MLP neurons of a small language model. Each row is named by its layer, matrix (gate and up: input weights) and neuron, and shows model dimensions 48-143. Each number is 128 + 24 x the weight over its row's rms, rounded and kept within 0 to 255. A neuron's up and down rows have the sign that makes its largest values positive.
A block is one neuron, or neurons of one layer that tend to fire together. After each block is what it responds to, as a language model described it from the Wikipedia text at the highest values.

L4.gate98 [157 116  78 126 108 154  94 127 183 147 130 127 110 159 140 117 110 152 129 131 120  81 106 121 139 135 154 128 127 141 107 116 117 149 137 152 106 104 153 143 109 122 113 124 132 111 128 167 137 107 115 123 137 120  97 104 171  93 157 124 117 123 149 136 101 114 144 152  96 103 118 153  98 107 114 111  87 132 114 142 151 153 128 147 175 132 142 119 111 150  99 114 101 119 138 120]
L4.up98 [131  74 137 121 135 106  77 151 142 131  81 166  94 142 141 109 159 104 133 155 102  82 161 130 108 134 176 100 122 163 148 108 115 172 109 164 142  76  94 115 119 128 137 136  77 112 113 140 154  98  84  72 144 159 124 102 132 128 116 113 123 127 124 145 128 141 124 113 167 156 123 125  87 153 117 144  87  77 120 167 151 126 159  92 170 133 102 154 130 110 124  98 105 127 156 116]
L4.gate372 [112 186 127 148 156 131 149  70 150 103  94  98 137 148 164 160 120 154 114 125 136 126 138 111 114  90 109 125 127 123  94  89 122  80 140 104 159 142 130 150 150 144 109 125 154 113 158 168  81 122 123 106 132 122 108 119 137 167 131 116 133  98  97 140 112 132  87 129 125 109 124 112 124 128 110  94 117 151 148 100 105 136 103 139 138 139 130  83 107 126  76 128  95 141 138 129]
L4.up372 [116 148  90 137 106  85 115  90  90  96 123 128  96 133 107 151 112 126 153 132 112 140 156  99 146 139 123 130 128 114 103 133 149 181 138 146 133 115 120  79 111 110 131 132 138 103  99 153 149 121 138 101 165 126 109 124 135 157 168 135 125 145 113 150 125 134 141 110 151 110 121 100  98  81 121 110 149 102 117 116 101 110 132 102 153  76 139  89 120 156 109 149 109 110  78 137]
L4.gate898 [148 133 116 127 125 168 130 133 164 113 102  84 147 137 134 177 146  96 127 102 143 123 161 115  99 154 141 121 112 123 120 139 177 152 140 136  93 154 130 140 130  89 164 135 149 120 172 156 110 126 135 146  97 108 112 128 110 103  82 113 128 186 221  87 111 170 108 167 128 138 143 132 118 172 118  83 126 138 124  80  81 105 114  84 105 142 142 110 127 160 100 133 108 114 147 125]
L4.up898 [136 121 138 132 140 122 104  72 105  76  96 104 120 155 131 121 135 150 154 150 126 133 188 134  92 126 181  53  86 148 118 114 125 124 127 118 125  99  95 118 118 143 131 136  96 100 125 130 100 128  99  96 142 100 139 101 120 112 138 130 146 129 114 138  80 122 151 155 117  92 104 135  94 114 111 109  89 127 126  83 120 141 143  94 139  98 142 140 137 105 130 153 134  64 144  65]
L4.gate1528 [108 151 107 145 115  94  80  68 129 114 164 144 175 137 101 187  97 167  82 141 114 126 105 142 116 106 113 129 125 138 120 145 113 198 108 138  95 162 120 179 148 114 131 123 146 106 154 118 131 109 132  75 121  95 151  70  97 118 116 119 142 136 108 168 145 114 135 122 121  80 128 144 105 157 114 130 125 109 111 114 164 117 105 160 111 131 154 141 125 184 170 108 138 136 132 151]
L4.up1528 [142 108 108 119 142 126 117 147 123 114 113 143 137 102 141 170 128 119 113 116 147 141 137 135 129 149 130 160 106 159 116  92 135  98 136 126 121 134 180  99 117 106 136 111 103 141 168 115 129 117 151 118 136 137 151  87 142  95 109 131 112 140 133  80 140 114 112 103 145 106 150 144 135 176 193 175 114 165 136 124 136 133 151 109 152 141 129 119 165 134 110 159 106 109 136 191]
Family and offspring details

L2.gate26 [107 129 150 131 149 127 111 133 124 102  99 139 142 123 128 146 149 140 112 154 131 101  87 137 128 144  81  98 107 131 115 132  94 144 121  97 169 162 108 100 134  97 128 164 110 133 144 158 109 143 105 129 114 137 162 162 114 104 134 186 135  60 126 142 139 114 152 123 136 146  80 135 149 138 165 139  82 129 148 147 109 116 155 133 129 115 121 102 106 133 172 136 158 162 151 126]
L2.up26 [ 98 131 137 145 122 141 117 121 118 124 157 154 119 113 136 133 131 148 151 139 130 131 169 153 123 129 103 106 117  90 155 126 106 121 139 108 183 131 105 149 121 123 133 127 141 148 127 113  97 156  90 122  89 145 135 169 104  53 137 160 143 116 110 121 158 128 142  95  98 129 114 109 179 122 160 120  88 131 102 146  94 111 156 158 129 160  79 146 107 156 139 132 156 140 145 127]
L2.gate250 [144 121 105 101 138 167 125 132 151 106 116 171 144 119 121 110 117 145 147 109 181 117 143 116 143 155 109 142 104 145 172 163  83 139 120 141  89  74 120 103 131 135 106 125 123 116 136 121 106 126 115 128 159 142 185 124 132 127 171 102 129 139 147 129 175 145 128 121 114 133  85 151 130 169 148 188 111 140 142 134 124 155 146 140  99 119 133  92 131 107 125 124 123 141 120 122]
L2.up250 [110 118 152 167 132 151 120 129 163 127 139 148 110  93 156  98 123 103 147 146 133 171  98 125 152 127 116 119 123 155 189 188 124 174 114  90  67  91 147 107 114 137  93 136 135 124 105 140  92 113  98  98 118 130 178 150 122 148 179 102 123 105 135 111 129 139 122 151 112 103 120 124 137 180 106 171 102 103 168 170 121 169 149 135 120 122 131 129 133  89 130 111 148 107 133 139]
L2.gate1052 [123 144 150 142 136 105 191  91  87 134 125 153  92 156  87 145 155 144 104 138  99 124  90 128 133 153 158 136 131 121 123 118 137 146 130  97 138 126 117 136  61 112 114  87 145 140 150 114 138 125 125 145 139 121 135 108  85 147  96 140 114 167 160 114 130 131 134  84 142 121 143 133 159 132 163 172 132 124 131 110 126  81 166 149 110 178 123 119 114 149 140  86 163 110 107  91]
L2.up1052 [136 103 158 151 133 139 154 134 110 109 100 167 112 135 104 139 115 138 103 162 119 123 133 130 159 121  94 120 147  80 124 110 118 132 139 129 113 161 144 141 101 136 113 115 127 114 113 100 152 152 133 156 138 128 100 117 121 157 137 100 114 153 184 119 119 119 127 109 152 106 139 125 156 162 159 150 152 118 156 122 129 130 132 153 111 169 101 121 123 156 102  86 141 114 106 122]
L2.gate1852 [126 163 118 115 142 141 182 143 126 122 127 113  96 142 149 167 124 172 110 139  92  96  98  78 151 126 160 156 153 142 121 190  99 175 104 138 153  92 113 132 110 108 154 102 126 133 108 127  85 109 138 130 157 147 136 156 129  79 121 116 116 103 161 150 110  97 154 170 113 118 173 139 159  89 132 120 132 129  87  97 129 111 128 157 107 141 147 158  97 111 134 167 136 126  98 124]
L2.up1852 [119 137 100 163 136 153 171 134 123 151 120 139  90 125 185 183 147 118 145  86  75 117 115  77 134 115  92 173 125 103 136 197  89 130 128 110 128 143 131 120 139  98 144 117 130 114  76 150  82 127 131 114 147 147 137 129 179 163  76  79 113  99 138 148 113 143 128 139 111 149 172 142 118 133 161 127 128 113 164 123 139 123 125 148 110 121 140 136  85 124  99 153 120 128 141 132]
World and nationality modifiers

L2.gate307 [139 118 131  89 102 128 151 135 151 139 126  96 135 110 106 121  87 118 157 155  77 124 150  90 155 160  96 138 104 145 181  95 115 148 142 124 152 106  72 132 150 135 142 117 156 168  77  93 101 109 124 116 139 153 130 124  94 135 138 148 133 135 101 123 118  63 131 127 189 106 123 119 159  99 152 134 157 161 111 181 138 147 148 124 144 112 150 127 116 128 122 108 148  91 146  88]
L2.up307 [105  94  52 126  95 124 126 115 146 134 132 110 112 119 103 109  80 117 107 156  95 139 108 102 120 162 137 149  95 105  97 115  77 103 125 125 154 103 130 136 148 130 161 129 137 113  98 104 149 109 134  90 131 158 164 104 123 106 135 171 156 150 128 160 140 128 121 116 147 102 127 105 138 138 133  97 124 127 104 134 139 128 148 101 113 107 133 118  73 119 141 117 134 104 110 115]
L2.gate890 [129  87 136 101 141 112  93 123 174 164 165 163 124 165 108 105 123 130 145 147 123 128 165 130 115  81 157 117 122 117  91 112 157 132  93 113 135 129 118 102 159 122 118 105 105 124 104 145 164 121 138 148 172  53 142  96 146  98 150 151 136 128 155 146 144  99 108 175  87 152 133 128 121 137 144 146 123 115 126 152 120 136 121 144 158 114 131 148 112 128 162 157 130 110 148  70]
L2.up890 [113 150 132  61 138 173 116 148 171 132 152  94 144 114  91 139 120 104 146 117 164 146 105 132 122 100 121 115 116 139  98 109 137 180 127 136 119 127 146 148 136 134 139 119 125 138 132 163 123  92 135 119 144  71 129 120 116 121 160  96  95 169 164 102 147 117 104  94 115 123 106 140 137 158 106 126 126  97 166 110 111  93 168 118 112  82 142 121 106 146 150 136 123 175 173 109]
L2.gate1097 [169 162 128 123 156 128 110 154 156 158 138 149 119 121 185 132 130 143  67 116 135 100 167 169 104 149 175 124 119 138 136 134 150 178 173 136 167 156 130 111 145 135 131 151  99 145 115 102 116 154 102 130 136 124 106 157 133 122 135  69 145 117  90 143  88 124 104 162 112 148 126 176 142 151  85 116 118  86  78  85  94 108 119 148 132 105 134 116 133 159 181 168 134 112 143 121]
L2.up1097 [157 153 106 108 127 104 121 133 151 122  99 132 125 113 128  99 113 112  89 101 108 124 153 188  80 145  85 101 148 103 115 103 147 145 146 140 127 108 156 130 142 115 136  96 138 114 147  85 138  96 148 106 124  97 119 147 119 158 169  97 121 130 123 169 131 140 119 127  98 149 134 134 143 100  86 126 167 103 167  97 107  68 139 151 126 151 149 138  95 161 133 131 146 110 125 144]
L2.gate1164 [112 145 129 119 132 121 134 156 138 114 105 107 108 112 119 112 113 125 126 138  83 117 120 130 120 102 171 146 116 130 113 114 176 112 144 112 127 123 120 126 112 105 134 112 141 153 120 151 117 113 149 111 181 106 119 100 106 127 130 165 150 141 100 134 133 120 116 117 134 126 147 117 120 136 147 112 164  81  65 142 120 135  67 126 117 135 132 176  93  82 133 124 131  78 150 168]
L2.up1164 [101 130 165 123  95 149  96 108 143 140 129 111 141  65 144  96 143 124 118 145 141 117 133  99 134 102 152 128 123  92 150 121 128 134 152 153 119 144 154 122 121 120 139 141 142 167 125 128 134 103 134 118 168 115 129 139  82 126 127 124  94 125 110 118  79 118 106 102 108 143 122 113 128 152 128 128 174 101  92 118 168 125  76 149 146 102 130 131 136 114 120 144 136 130 125 144]
Infobox field and cell markers

L5.gate873 [146 135 114 112  73 113 115 129  76 129  92 134 172 134 143 144 156 129 100 124 182  77 122 153 158 127 121 136 156 140  90  93 135 126  98 169 104 149 138 120 141 100 153 135 150 114 152 158 146 138 119 111 108 110 150 148 111 149 140 128  98 131  76 134 172  99 128 132 171 105 116  87 138 127 142 147 120 111 149 107 177 129 164 124 105 130 155 112 109 157 120 139  88 131 130 104]
L5.up873 [127 137 122  99 101 124 161 128 145 137  97 125 167 136 128 168  85 164 140 118 141  72  94 156 129 151 152 111 137 103 112 130 142 114 123 153 149  97 142 137 153 134 130 118 161  84  87 125 128 136 132 131  96 104 121 157 160 121 135 128 107 164  78 128 167 156 131 153 142 128  98  52 138 119 109  92 142 150 127 143 139 106 144 179 131 133 139 112 117 144 105 112 105 116  46 125]
Lead-sentence copula

L5.gate1805 [141 126 134 141 132 154 110 145 116 119 113 172 113 132 206 105 125 133 137 118 164 158 136 103 145  98 126 114 103 118 151 134 157 109 139 139 128 154 139 148 122 109 124 148 117 119 130 122 135 138 125 131 135 125 101  93 110 118 149 116 136 109 127 108 151 140 133 111 119 125 129 121 134 222 113 154 183 152 151 140 124 106 152 154  73 125 169  97 114 160  82 157 179 123 146 132]
L5.up1805 [126 162  87  78 112  87 100 114 148  98 117 158 114 151 123 154 151 142 131 131 101 159 122 123 169 110 107 111 171 156 110 104 109 136  75  86 167 126 140 108  93 115 140 108 178 142 103 125 113 114 126 100 140 138 149 112  93 111 166 127 115 115  86 122 192 127 110 133 102 143 113 105 116 166 140 162 105 152 111 131 133 170 143 169 144  64 113 122 111 181 154 145 121 128  78 109]
Scope word opening names